python train.py --tie_embeddings=false --extras=["capped logits"] --init_std_o=0.0 --optimizer="adamw" --doc_mask=true --steps=10215
MLP neurons of a small language model. Each row is named by its layer, matrix (gate and up: input weights; down: output weights) and neuron, and shows model dimensions 64-255. Each number is 128 + 24 x the weight over its row's rms, rounded and kept within 0 to 255. Numbers have three digits each. A neuron's up and down rows have the sign that makes its largest values positive.
After each neuron's rows, "fires before" lists the tokens most often just after its 100 highest values on Wikipedia text that the model never trained on; "fires on" lists the tokens most often at its 100 highest values on Wikipedia text that the model never trained on.

L7.gate486:127138134083135068136134140147138105117119091110096112120106154097137092123109143125138121124075101144149107130134148138168128198141128142157118151165115125063133144086161118107172140131133135187133136159103160127127130122118100132098114122107156130142117160168159101111117134088111093143148142108193144155111135108104130109091110139111094109116088091143159161160145112128101099085101128150117130116137119109162138156106091082107126054139137123146093103137103139131188114127131118119108122095130143081100163114144134110130125132163146175086124106145149155117101136149131118127
L7.up486:098112166121113128111130145118186157140147125128101113141135131134149145098156128144147085113162134149093105148128139141082119169124120132127145093128130130174100084130130078134154099111163129130105175096124139123121094136136155135110155139083121144109169126105104146157127114123130146178125140088169154145073131140145163132121120127094141119100113132106137094137124135164096180123148132130116099099174150117104126118143097106133130157133123153057100143130109091135152159078113139119120125114101073156143146124148144154102135151111151145090135127134111138122150105110077107143
L7.down486:099153156145118167148114153143079092110155172125135137114110098155156143137136136146110123099137170113098150136121153143127114145094135122149116149131065104128096136105130099145161126133103171098162109119130124130113132108125112101130156128126136129086146133152137150092148110142130168136128115118118128113123166091113106159148141149112141123152154104106082107123112140067092185118100186118147100116150095114146150118106123142076136094166129126122093162135153102126134148126129134065148134104140106125084138128124178153145121108114125157092128115170099124109133145178139142134
fires before: " ", "1", "0", "3", "7", "2"
fires on: " ", " |"

L8.gate379:139153119149175145126165130098135106157109135132157142143164128115199140132129163181147108129135114145134149110099101136144113137119141106152113164132120135107127121105136105105102170168130106163136165080144122163124144128129124073166169165094154138143127121125094104167158166088115129108106131107130132140116165128116100125166139151120168090143148097094132127165089127138152107129071124132112114139162123124114107155089127117126150108100128076148159138112162153140099132142140142149156111152089120116161171143119127128111145130129095134124125104123106122155169131065117091143
L8.up379:125122143127120104099095126124114138164110126150106134131118145137126081173111124153147135138074124105132078162143153140124104113141134167134116141111153130123110160060093135068127131144134183104134140162154120135112143143136100095112132100153134083131143155164090125125154151135095116110152141124124128135131160115141153123144136129162139148135172158106111112112114117141102176082094121143106080129156141170104142120133131090137119125049149105148127107136167139104145117124135071112116135105175138115098114148163133143137116141178099143121172142116104131128110129109111090120
L8.down379:156161093133149164126146148100119123154103126141123126160171167126153124133128177140170081158118125125149148074132133108154116109152145117123115175189135141117146122149153108093127112159080128137137172131164110147137081088124106083116116164128129126130160180151106100161113096102168135114123114082129139146121170111072125122145124133138177117130147108124098130138158094163147175132113133120110117113101104134123090145138135149157140122140136124134109198118164097163091155161166110163081110156118103125123105170127084141129106122136092103105100152143129113110149104128112137133
fires before: "12", "11", "13", " Lin"
fires on: " ", "20", "–", " Yak", "-", " G"

L9.gate626:121191111118118102167119146126183137118125124107150130077160136172160087119136124147130148124090092125137154127138123128151106104152116149128120121117128108133136168148142090131097137135121144135119157162085115110133099111108145126160157103141096079118098139114159126096046141110141137094107122095146081114146174124130154153136126126127122117137144170149113137122109171133140085157110129130159110091144125117130094102087157126121125113129186146146125134128130146137140137163150165121107139085115176088129095152129136081097151163137134085120125107121151160118100117125133113132
L9.up626:148085101122139163140115141137123134122131141120122119131144112148149140154113113135138118128152135129132141144132151105126122114149074122165116160119111132128154133134109125130121170155153101076092150157133155118136136126109120161116119099086152110096168130117132111105126109108118126153119131116136136133132139181130118151117102100147196124138177136152106128102109098161128145161089106134146123120127150112139091115141134165078142115155150168147171108191169153161135155078142168140093148129117116094117136110139157143116160127151131158136141141133192137097162114167160101134
L9.down626:156128136105113122146122123079111107116143134157095121096084121116105138098064133134118132122102122137188116140138114133148155123152119154135097142092150136132112151100129120165156130149119134145111111163098143153144136106142156103153143176149152180120101134103116150137106129130121137098110172119126119131116139148159132160151128132141101155132126120120165165148117155135108099090138135182140106103134147112130120142122138125153149099131075118110172196123115124113148157155147104118111140108083120108115112119099139150113131139207124123060108140085105138115134137145075119184
fires before: "|", ")", "9", " in", "|---|---|---|---|---|---|\n", "|---|---|---|---|---|\n"
fires on: " |\n", " ", "3", "10", "9", "2"

L9.gate338:126108122099134116114105140129103135138085159176140138158131137125151156117115130174154079152108119084065096130126156118110118180096110124141078153129139142142157145116138096109134089137112132104114113116129143143131102155112110103149133120120144117136098175128118104133162148082142143141100131084113110131097149145136128123143087123134173178111184117108126145105135084110120162167129165100115120146172159157137191146120113141096152108086124127126119118143114152126109118129177085096111088180133149121110127124162144130122120130150138147146120175127105108114112147124135078129
L9.up338:139132096123118135153122174136122128114131143134144173178173129142152121122129082179157152109159146149099090129163138144129084154104129117113092125124089143131134106135124116108117160110135151117104143125111128156114116147120125099125137098109169112190116142107107148121174098110097123107128148175109067121097148170126134137129120140188156091140167121137133120155142093101192138175118145131081108110090156143140129156153150118123125110107083117164093116143144138118128124140110158137154089139096103155115115131109108109149126104172142111156169087136127118154081145119144088118
L9.down338:119155137104100119115121126117091116151136122129135086085135140156109146122111131125133091114174117114112137101113095161105115128101100128122145154162157131136137115104142137144150130126120141108135168139122150165130112123110106130108116152131057148140069173146133132159104124121119140175127087146155113144105179121084134124164143100155113121100081174099091149139150159093097137093094117113120121115125089136116092126154140145122125094163128133112137117141155085128084120109179100130124139165073085128131120100122118123090147107116084131104107111117119170137119101130122097103
fires before: "12", "13", " ", "14", " \"", "|"
fires on: " ", "20", " |", "|", "\n", " |\n"

L8.gate403:128113130125171121134146140135143136078119084168166108128111118141124151115149117104077086123114091106145136128045120163103193104144115143127122143161122137130145166110119157184102143112117153170130118137143124117091149131136164158145151163126144137114159148106164119094188095105166138121068109137118139145157146145135122117108128122088131108108158176087159098134141126136113121154141164142091148103118153118121160130113115126093166108183140129125111166091141127144108124135097127138148099139075156104141153122123089122095133136131111101090114100170150160130128122189142097108
L8.up403:139133125109144135139116150145141138120129131106175131140106102113129146144154116137074097154181129168152112131111125127113190088147151178115106141111128125150193120140144147136132166096070186142154161121119179111127176119146138175156114176140118158167121116132147110112062130111117124094109102099146145127107084140130101112131134106110101125121114143127116137122134133135110152114118111111109104102161101126162132122112105141088163137179091079105143163125118127108139165080131093143112082133104099128153167122161080127134145156130102099092122078166137152133167114157112106116
L8.down403:136101093187089122149125112158114119159132129115131169134082153159129147169157148144127109116132153175137127122135125145113104117114141105152111118130171094114153116155135175105154179137165159092095149164122081149085107142130107104105095067142107139157127108074105150163126162122125117152148138142143139149131101076126164125128089117144127202131121097149084126137109127158159129113168094133145148198107107121132159138140148144134127164121108162169102121102147105104142103135110126132104117136126142158137137124103108145140109103105120133130156129099127150120154105077143113149
fires before: "-", "|"
fires on: "\n", ")\n", "})\n", " |\n", "-"

L9.gate129:141121115137122102131155157125106113119123080111107122139104114144152126105148100148091119136083127179153117138123125161145152090091139133163127133146089142095113113092087137143158119167142125126107109091117125135136093122119101126124122130139146190111103139159140095134139103059127184124123103107124090085157161136154135149104130150126094153100129070115139117128094142129091150113126125137091099132140115133160130115145119109067145107118149131112111091116115173107127152191153120145121150107123126148125125140103102146116145084141146094116125121146098109119125091180121133122
L9.up129:127049129186122095101138131139129084138172160141117138135134131154118156133152151172114126126106092146101164110083126126132115141137129124126167108093122126122136141103118157128149143113145125108102154149151156126142112136065093118088062118154129144107120108076136212146079166117144103123099108102134127131157161108138120160140105149099114113164108129124118177156130151156158115099130150136128115160141132088118110087076145140102097155151147155095143118127120145138113115142091139108147148146139154101134154133168151162124103106146111116120098106144107145110133137084115157105
L9.down129:146115122100122148115119174158130141123158105102115113093053116147124142090137160167114121165120107170105124084086120128115082133131152150113086126124123156106124080126148124106110116111174164146150103139102119124117124137103135120091098130136173133139135125173133093119119171160165157129146102088157115132110166143168169120153088165115112134111113113128158109181119148116088089147106111099132091119148102149122115148126113127060158119100150144135119146134118149100121121116133158105096162110113147088110171124134150139125142141143178112096166118125117144097117080110111110129
fires before: "–", "7", "3", " ", "0"
fires on: " ", "–", " |", "10", "12", "11"

L9.gate359:185123105103113081115122161124109140125094134121143119158091135133146118093128136160152105122149121136077127190123119106160125104104116157136079172147158072116131146111116127148083118129111130140117178122134103129121083116077111154132156136122099115137127149092116127108136101089125137133073121124125156135148207144168121120111101108124111122133177132148110151102124112156123115131087127156115174080172124114132162157108155181138135129123153114107156153114105130119166153142130104076161145166104168127102140140123072114146134127141131155128117123143116132098114092128137127149
L9.up359:121153120131114112120132141147082133108118134166084128122112136097163149145173076126186128146122126139104121151125143150138132123121126142122151166152128128168164129154121138151143127108121122117139112165137092153155134144085165087156175154134135162164120117129069174120128110131171105150126122156141153163112127145106154143112159125127128120148131140073160149180122112151137122121103147144142144168114112147105125118148108107156085126150121110121134122178099128141131116125114095128130156109101079135100144088084128094111146116172138092118135134139133109167141128108145159097
L9.down359:133165161124108120091139113111132135115141100164095154121104110128136154155101114143134163135152088128103129147133124115135129124103118160103134084064105139102129179133136147116177167091126119126142171110121089083103119150110173129130098133118050184169147153105159117134125123111127148114119113134164127118150155124143131131132117120157117076151128132097128159149089164142104128144132132112123123135138104140126135142154164100140151092143154139129132130137091123093114127121082145148139142118185103143113144091157137148128141143143146128164161139165128151173118079110123069102
fires before: "2", "14", "22", "13"
fires on: " ", "^{", "19", "20", "\n", "–"

L8.gate648:115138156090120136136121184140111137116125112148117138130107182145123139116136127136115129147071131113106098137140170144114090111076104084127096104092141137098125170119134132112150127136110132097108178172136113171109108131155105103128104131109164107112091142108186133118131110113113115161156113101093155131162158154111106103105114124142117153108149108122097105130127155106097107123144103098100110108095095100114135144107096141095140120119111078119149089140089112131133132117148107132138128134089123102130123133176107117117120062118115147119129168158120103150126103156183125153
L8.up648:180165122099111153149144126126101114121147162109163185126134158107139121134113167119194109115147181154119100114143169102116106113142182161134166132130099098139146088103121143095146062142132142145142188158182132126151124191118112124102149118132136154132109138152134153098162157133161142159109129115136153156109129147189150141096104106148103142114101113157116124136141087144133154108136102117144093099103180132121128135106141106118138121128142146085137121154120134148130172095102121130110153117126120144135117151149118103128122101128114152132161135112145173100085125147113121126
L8.down648:117143121146100113131143145137122087163125139120127123142129139160138104117095127138143093151144155165136144163149131094149075160138152164141131124126120123137128125138154108073136126144165174114118167114109156130071100125117130137099124072122144151114110135148107135105091161108088095175171134163150110117100167077103160147155109127122151118189154108168137095123127129139166104151145063153142143107134127112132170151095110096098104118134105091143164111158150112122105107126103123116157092151122162140190149125117115120157128125152171148099117135199115105136123150078150094119
fires before: " ", " W", " L"
fires on: " |", " –", "\":", ","

L7.gate600:112140143122149154141114169090182082121118153131123157106111108110111134099097123134157131133099122133169104122099144105144135127115122123145132136135074116113144120143180105112094140123112176094091139117118123089169130107077166120097120109097159153138151121111173147090135096081126108141164162173161149084083136153092121118084128130113130127124145133121160155137112122118098112131192121164122126123149114147139121156081150101099115099091113085121110137136108129095106120125110138172112104161077121108153123141141109121118097137115121112102103166146133134102102082129159125161
L7.up600:080139118112109134099162144085142097128131147151102122093095136139143154109162167152097116122130118076143134136118099137121109120128131062131126151131108088129124122102122110152129135126124149125117178119151125100130095154117184082157118128129182141144140135160097129161143105104106131171095130138123107117125131146141099146118146147182133116159098134111155158150101112134123138120107125123148143123117095107134143167142126172166141071136120104079163118114092103116074158141116148126135134103124112150113160164065122124144157093126130131103092172122146131132151071142146128115
L7.down600:124142099094106127120133124124135160132132149063137141148132133153150173145104120107129100113129112151088151145195168143153127145111141147135103177112130110118143092137127077126164157127203130124151110157110104119171084134156124112126162123129144136139109098121134121130129108159140112124126109110113097145131030132133132126085105142159151147161127104161168158160097140118165121156124131123158127149157123141134155142130131152116112113129153115152170058095090143152130124124089146136094097088151095136141106130102113130126129118159128117137122135088081087192148154143148154093
fires before: " ", " m", " of"
fires on: " |", " was", " be", " of", " is"

L2.gate8:094165108152086095102070120166104112128114129135113138121155102147180151112128128125154093138103089167162117072132082131148179156132139160141112116106145137152131140101147114174148094090087129138120131117142122131153143162139111111087129195144163105126114131118115134116119096113161147114059129098118091110143138142166151090143145116111143134089152141115150120149110120127121085152172145163126130128115136142108125117116135164129145122093141100110106158101138095114134108133135151148134131139108142117161111143114108121127139138146150068118108106131112090130128168144184135154
L2.up8:112109135176121107133126144119103167088124138121133139129160067115147097126146127161123118137095106132131131114105143122163114118145098114122139128132108087144153169134128123146146111116100092147115136076109125098159104132121122103135150141163099129111198119132113165103162109144146128108121124096087121086149137183147117139130122165099155153123105121148114145105142154093081139132080126119103105099132153131157134117112122157157188110132143094103130127104153149126170102114141149114155110117122114146163153128116092138101151159117125136136135147128121136171121138188170182147
L2.down8:133090110143127131125151129142145151146143148115105115139116107114147132132111128148119163160131109131100169149134133137082170135174118113134147137137117151133090139130132154070145107148114117130128093133123114112117136132140095125183129191139129125107146095136128127085162152123107138115119107113118124100162034130163100142111132092122150103137152073117112133117123123137137176109112149080132117153139102116168116126123172111133193126149111139092136077127167146126144122151139108068108109072138104167157119156124129170126157109109118172106132172093128096084135116145112125147
fires before: " ", " the"
fires on: ","

L8.gate586:148150119135091147116101131119133164168115137127127168124116098172103110175148107136113130102130122109129143102158135117166127102114142126101141123060075105148123109147130161154120106141132153131070142125084119136123128092117142099127126103127119121130130082142090127131124132097084163125103117147124104123114144119141159129130124112113164120137136170093114149146145142124143100131144114108124117115154141155132144157124133144070099126117183140171114177101110143117155129141152143103105109133142098126156127102136114126122087110110158184154163138118135112111143127136084138113
L8.up586:121124156134115117141144135113144093143108170145147164071166129112136119140113096121115122120148101157102127126142124115103160147181114169113134124123085172142162125100146132112099091125146125152103115139137143105145115119115100129127099131130136142112132156116113173160150130085108147159139127114140125128124137171122121124115080127126126117128120146163101128099150143134126158128117153180129100106130102159140122113087118119162135158069191131126125141100125153124121163153139144160125122161108137130094124166111108109127099094137100062142149142120116135126122110149130133094
L8.down586:159131107084142087129150141132113127125168114129124131155144196131139117149132108142059104124134094144100127118150122088157152127079139139095132111154132095163141158150143079091144154085160129115151136139094119132129176160120136157154145158132144105128153102111177162128099126158132122115090145098140156150111078127185153126151143175111084144158129113113157116168110145123161179143129148109128106060120105167160152118104141109149155160090131087134117169110096086142113144150128130123124119120099135156133165099100122155099124152153117111106155126120140110141132130134138113152
fires before: "|", " of", " by", " |"
fires on: " |\n", " part"

L8.gate700:131136098110105122092136180118100159109165129140138114146119111091178127143141187130112128161093117137130103162141129127119096098102140095115117171125117129117158107103129101126176105100149119113140129124112141114161125162169122123144141107181166121124128124161158140140100101128121096111110139111111115080170148127131086123121115128119151149111162076127099122143161088120120099131118142120161115125147146138120148130159098161146128162098103116091110080144188153092131083141112192142117112150085113159155118111143113191155102143129131155126075144149144107182126100150127132107
L8.up700:153129129104102133156143091081153060154169121090125144090196128150119116115113123141165125135156136134136146094093153165127136157175140126112162120126123131135134089132144183129137128146120161154119136107142155104105088084139161147118125106045175185131117141142098141152135141152129112130168113116146132144085137130136179131155153151115126091132089108100135154148129161146111145092124079119127115124146114138149109157150133125155114108105131112120100147167127130113119112105101192115121143111170128082148131151127152148125140123170095099124157115119153110083129107098153165112
L8.down700:115154132139059122140091148125066137145135138119125105128152101133123129120173128110136099153127155131158097121102109133088131167127133125158099173138093106107119068098099113093140163140142136152109115156108125115140148144120144144116107110149157139071137111115111154137134140082151131081137102120110113110169255117155105121167142085105142148151147135099131103155137139135174138144122152135166124168121129151110128145124115111143121138147146104097138168098159124136125119122120124141108138117142094089131109123125158108145110167137132140139116131144057146098132111135137102118
fires before: " "
fires on: " |", " ", ","

L9.gate358:159121144117123067160127120094155151143140154140138097122138115170141121124134134131140121159117116087106113087155121145125118120120133134112161159148087096128156143084129133118150132125070145124099130121095099125112108094158134107117164186105116140126107143083143176132129153095145119133133132115133142088171143142089112114150161126123118159139168125105127138123077116130107148168086139119083163158137154127119149156089164136118144099132132136101171162155172112101116104113089131120137133154107136126142126114144142161131110101133112152149121137138080139168166107132158119094
L9.up358:172116117132108123161114140125132136110135175105159102159117145106125132165154108123116101152128116116106156136109105144139108075109132127106107117156126116105151144112120112136106087134114112135085141125146119170080075106160075122124148127102120146090090135103121099127166140145114098126078143100129146137088137114138091121116140155124101148124157115151156125114137128108147145118105136110117185146151144150160155078130149069125153101129160164104141131127129127136109103142124130134094107155109159143175194129139116068176144093131142144119138119115124138136118129125147128089
L9.down358:152122118168126105158148122112123130110116115130140152116100139107131128116125156091115159130114123130116154138112108125229105112112133074144119085119114133122124113104122120146123131096169159118147130107148113124119143078132137138091158104127081125116041142149147069120124126148121120088129131144119104141110104130111115116138092136097127164158142112136139116124092150154175096152091126124122124129123138112202111129152096135119138106135104158113136116148140120134143162126152107160107114144031121151163124123130115121135086120135119091131159132084120117094107113102146155146
fires before: "-", " ", "   "
fires on: "\n", ")\n", ":\n", ".\n"

L8.gate109:156103068121113129100123154134156097102135140073132086115144133115086180114096119144123135148089099162147161140091121134119118112114161102127111168168135123127111139167165106162137134127158093122101121163102118143137129111104179132083133097126117111113134124109149101100132134106144158172123119161165132125128170154136143144135131135146169079124157122165145131120115123123120127139105110170144142146185119119135136120156158098146134129081160124141107141157098123121138133116103102111142125142116110158121121156116084111107109096074090074126122099146147130143104138142133135146
L8.up109:096128163148135081122157102132114145101138125136119138140098109121117107174121140142136136116175104106129097153142127179143103151102100144140104143095111093094095101124078082086126135137124117128136147188191112127092140154105099134119150123130118079159152102064118100099139105153122109083154111123134133123099125079148122139142159114140117117111118147128147126119150130142137113132096105145150167154164176106143084147123119141098128111114117113140144165150114131134126106179116124131170149157133122125105118163109122123134089159127139100102121098107125086132105156136150135088
L8.down109:094129169106169123137158177133161126129138129173146135165106113119102132146105148146118084129136150090120140153109153117117124147112141152118146130161091084097089112119087143150135135127206089157122122151120112161104111188128132153132174088122142093138145128159122155142108146140119113129169122125122145144141113122165169135118114127134134145096142134113093085096163169121122134138135115149137145138118125124178134091127064143100155088099085177118161089116108129157160126128152184139145121129100148142108093166119112134135152094116145083110124126155117120113134131108119166129
fires before: " ", "20"
fires on: " |", " ", "|"

L9.gate267:173152110159143109130121135153096147111105130143142121175135154118102103142091074124115088114136096139126104175131144099123162127150158134123137109121146129143168140105126146193158161119100143106112156115154155131148125139110083121138118161145141150131133191081137134135157100152104064141089104141114101132130121115144128141161087145096166122108157097105113111123103086066124154139121111104165137129118147111168138124131090129123141089134125109124096137144180119146104104164133133131133121114113145159179118100163101149140088112150131160147127092161122120131096118173111097122
L9.up267:176117125140107167156126151114118169107103130162123153077137115175124113149128102119123133115140102106154114120103123107093121135144143120107161174112114149146110141160151093192142140113134094143135119142107143187133109156128153065126119104101143132136143083090127127139139126158121149116091120113149136151112124160174100186126145133126173143149134147106127144143181139165112156127111138139138135097182137126110151142170120111064168167176146114124128122150132156099126090139097134141123121112099060110138127094114113080108168117113119155093109109136132170169106111103180148121
L9.down267:103125164128100149124095121073117114147163146087091165147161122121131109097149113153144089106152101100100124128149112142108071157097151178132118097157118139144102110156084131097174120146072109167108132094149124114134112075142121143141080095118091128102147124138116134134116140110109126127147092142149167132128139137136129095129147128092154144103102095138109117122109130180105112118118139133120142131182145096098122118129141140087112135151144132123136222170151138154099124132145135101136141152156155093158104150116112140090144144135148109190161140155132117127128142099142128120
fires before: "|", " ", " Star"
fires on: " |\n", " |", " "

L8.gate67:156116138173146151140075128121149139159109120094150179102150141152139171109115121113138095103141109090140131126117122127128088129102117119146138105107120177176144114152122138096087139132143165141127148118128139163141127112154154146118115076123156120158116114141127201109170109155152079169121131112156165130139153119105115108123096111137134161121129121128134129110137135121127124107100153165134097165089137092139134132106109150108173095131086148106112108141150152151091141118118129147116145136124158149139084123119088166184177108128130127115136177148124163134157133125158149121
L8.up67:148150162130108130157141165100171138133132127135127120143113107148137137146146081160134118116130139132101104170122119103160102154114131154112123119122102121132138078080142143086099092121150162133161100131127114151140125149115129117161163113105157148182135123168107144123142130114120139128120124152149172106111120100124140147093107170126155094161147098085148167109125147135163172101159140082132109105089125135150094124125147134147101125137175171113142115125140128141099151123110144113095129173105149129133089146136133129138172165160129112115112148135084151142120120146141116099
L8.down67:130134145157102127101111067096146102153143150154131112131132121128152152150131106077095099141120154125120131117115118124136101126143104151169129172121121127133111106110100141137116151143223124139169123128118132130094073135134135083136159075144128148110175146125130113121112119136120113170134126122137170130131097134126082141124127118114129110142119130104184124126165102109145110122108131116137126130122092147158148109157094103145106136131125166126131105133129175142113091146106132115161133091224109117154109156164156114088170120133160114150120190058161148119089117109126167103
fires before: " |"
fires on: ".", "3", "2", "77", "4", "5"

L2.gate244:100151111112081161113115143138155139085122103138150092164177111162154136111143117132106123143114122122141138104110128148163139142184132140115078117157108132172148099135131123156128075130122116144123131128138096157121127153157179088152113163143127115143097150141095117084148124105150077155109112082121136097094144138138128124105100136127112105109139131100168144141130118096123160100150090099128159116164145166105156156111122124098120098115150137139096098159104134122137130079103106150135143145099105135116108155086139100116157078153075120091146160135133121100096144096156066178
L2.up244:101077150112126146127160102122104127090087101153097142137132142089119099159098119098123093124144109137139084118135127104134088157147075138130152128100110113145091099149118141148103138089141146127118111094142140051149178121127106109146134141141117093096155109102121102121172126127118126103139112136127072099129145101116166131176147177074150098125144162123143109117128098136115095139120103123148157124130157116109115157154127115112139134149128135131150156111131094136123102139112134117148131080118122121126167119134140130140138114108108146149153108082102133124116140110127141155
L2.down244:096120142108112165098147095106134140113098159172096155210108112148155143159106104105100121142147081106114135106126122111132122152129107158141142137147096131124132171133125153099101108116106135129113153092120122128099158119142150130160108163094122089118149087131112140107131127093100101147125100138134096122146195120100143153094154082099140067123137156165119140117122148127182164157084121132132155120138093132132173158134090119141108104093132116139123200135149148117121127104109153100100080136052136094146092146124131108122124154121127148122117154094186083128147152138125133115
fires before: "20", "19", "1", "18"
fires on: " "

L4.gate192:096071121116129133144152149109100098100129125162111118121133142072139121117083169102102119129104142141125139135119085103134160074127156086154122138102126117139103109142121133132159117126145144122122139121084120141088112119079122111127168127136136138115124098134171150125151114127136120145082148133117161137087122112184090122096129126139183141127175112136114119101078157142090099097082130138143108148147166146131102095136159120111154179098142136141117111111122113091165145142115147173110116136131107183138143169103067161153140112135114122107114129149119089140169138142132175130
L4.up192:137109104106131109148101126131142115129153109144107066109125118098145141122120165129174150131116136111135140155101133114135148105172148087147121136146134125112153102113166130113121133118096120122091136151147102132150105134123116116101109125116115137145121143121152163079108094162115107118084169139146191129123120136136101110105131124188096156108134121119129182155120099124127146122121103177130110138154161146140124143124143129141132116110128112169125117100158120116106132177094173176080112107157134147144065153135122127104161152120103142140119134132143096134119098106110099149
L4.down192:131127148129113126060149136070121145060144081112120088178112144131129136144117169102101133173130143178147145071069124121110111150120115104116145148115081144092100112121101148134132124177141111132150108116125130121132139155133146096141113145182111130120110106133129159117135171098114098137135115134168114139106112080141096111126141126096111131154108131170127069154100125142116175134104149153117130144118144118087139125143091091174101172131165170166129121113107128122144147123181121106100142153058138145126134138091151123162125089122155131143166096069125121146115140105127145136
fires before: " ", "00", " +", "9", "30", "3"
fires on: ":", " |", ".", " of", ";", ","

L2.gate214:141149151146180110151065154147143123089137117203132122123122115169115150115128120085107136130083125105128125128114099086119131133129124158146059109132116168141112161140097162109112113140130165141146157138140118175114123109158117151137137148103132129141130144122181128108108127120118150136143168113150159143122157150125100132118125125130121137109116110143150133117105096115105178127184142133138132123099136148098132131137128127112136142103141131129103118161134103133153153100127127142169128165086165138102146125159086143158147137137154123158113136143086142136154077189157135179
L2.up214:124154121160153116126081120118109069111112097152140087125118138171124153111127144126150106141142130138131164128147102139143153135103127109121097120125185182110179106156105145065130113149134140132147130142123148146146170124108100139138136139102136126166100119132134097112158150130110091127142183146177147174124103111119167136121181093193082115095106173136139158134109084091102108083131116095155126165108107156130120139139129082143127163112116096176125143134093079183127182088087117131072119153128150149152125123135134126126161131160148067099141155135109150147132132138162104149
L2.down214:118136141118126116150116155129124111113104112145142132147097132132098121156098132133166127118145166151096124136133128140109103144122073086151132157134130149122150125112118130119086122144199110140154117140108164123142113111125147087115131098105123096177137112159090133138132130116151157180130124144150154152150004141147124162140096167180094131109151155131147120131137153147127110132124108137144143143144118128121076108140103100115086135134137115164122128131129133099139161165120113163114165079054080119127113121121110090149118129112123127111146159193137159130112132090134115114
fires before: " |", "."
fires on: "3", "4", "6", " it"

L9.gate429:100119136128179104136126144122094157115145141158140160127167144182164133167100144122132125116114152114112109141162131091108126112132121155112076135108071121094117131120117123104154089117093180149151136107118146116102130108115136133129150109179118105111117127079188156146124155163107118073168104096143142139161133151093080110127123116130135162109099082131127148127123140157097132124115151140120121159107156095125158105104140161093124116117129123120132157126146127133088149108134110099112120171132136150084067111121141114146127175138157139161138127173114103125194119144113116113
L9.up429:141138101148173123131109126073150147131112102135141138169122136138126105160152133112126149120141146146127136141113089182123110077115122138096087106134116127094106165122113161160100122099073144113141130135106159166149109151083093144119142127085133143079155100095093087154086143126127129100094128141109151148173126136118104165136134140092115152163111075150128100168162144126134131119118116113112129129137145092149117129106113091110132121096122137121134165148115147168159132120142089079143149137104164133154141103123086154157138077120124119096131135137129146133113142134159083095
L9.down429:081143152135150113142126105146163156176149126157126137147087141102108128111125124105116148099128151132106107139172129162130129168124111142089132095067120142139183127131147133140130164140141149154050120143145158143156126118161134137102109093142119145146095117133113168129172118127161136149128119129123167114137099153115116125129151153149136146104098109133097159139083115071141146117110115086120157164184166112112151169138115112102139137163127112136124162115129124131124086122136088120132121138034127104140144087150140110165142087143111071106109139148152123117131099139128136119
fires before: "-"
fires on: "\n", ")\n"

L4.gate117:147151105133131091127087116148120141089119088117121126132155098164156174170153132106117112120101160143156113143093146063143141110171158157130110158131093135132128142141134192133120157091083147119125129116107069149087133135082117128149094187113116173144145118142160121095063143093151069095101106134136132090130134139138139126096125131121117137095145130144161164113134133144086113102131138135119153114129152143120175107127094088139115110126139145140172145108099121105098113129121154142130140186122110160162161098093130118177096122089138122110142141126118126127124150149093131150
L4.up117:108136141130126141151094143152107080122155117088151073145154132157123131124130162145130112127109122131150144103052160115175113133162088126109102110058111110166133163113166169095140106133121077122135108098129108120101118122154183112176092104120117130161118125110142113114128111115179126125110124118088133073128131109159134130103149123093105150131130109137114152134113131154085125156137123129093093122148093102177130157157133093133129108138121132138104144132148120120108092112120101107132087091128117156134177141121133122083126130114142151148126154097141145106168171090126137146
L4.down117:123117136123094112123129070078106124135111096105117156125132135073152112123135153171102137166096117105144138127140091127125153140100131117115095154126131139111108133148126131147113086173114099146147086129154148136119101139121098125114106158163116107102118149129116094129121112153141113146128165091134098152123068169134137113143136106138113117130177125107120079141114128154223125126123117132112077176156123134137121135128150103137139114173118141087111075087095107124121139136121113099126136145083095149120109103115124145132115124161126109110123144110131129142106163071112109101
fires before: " "
fires on: ",", " September", " June", " October", " July"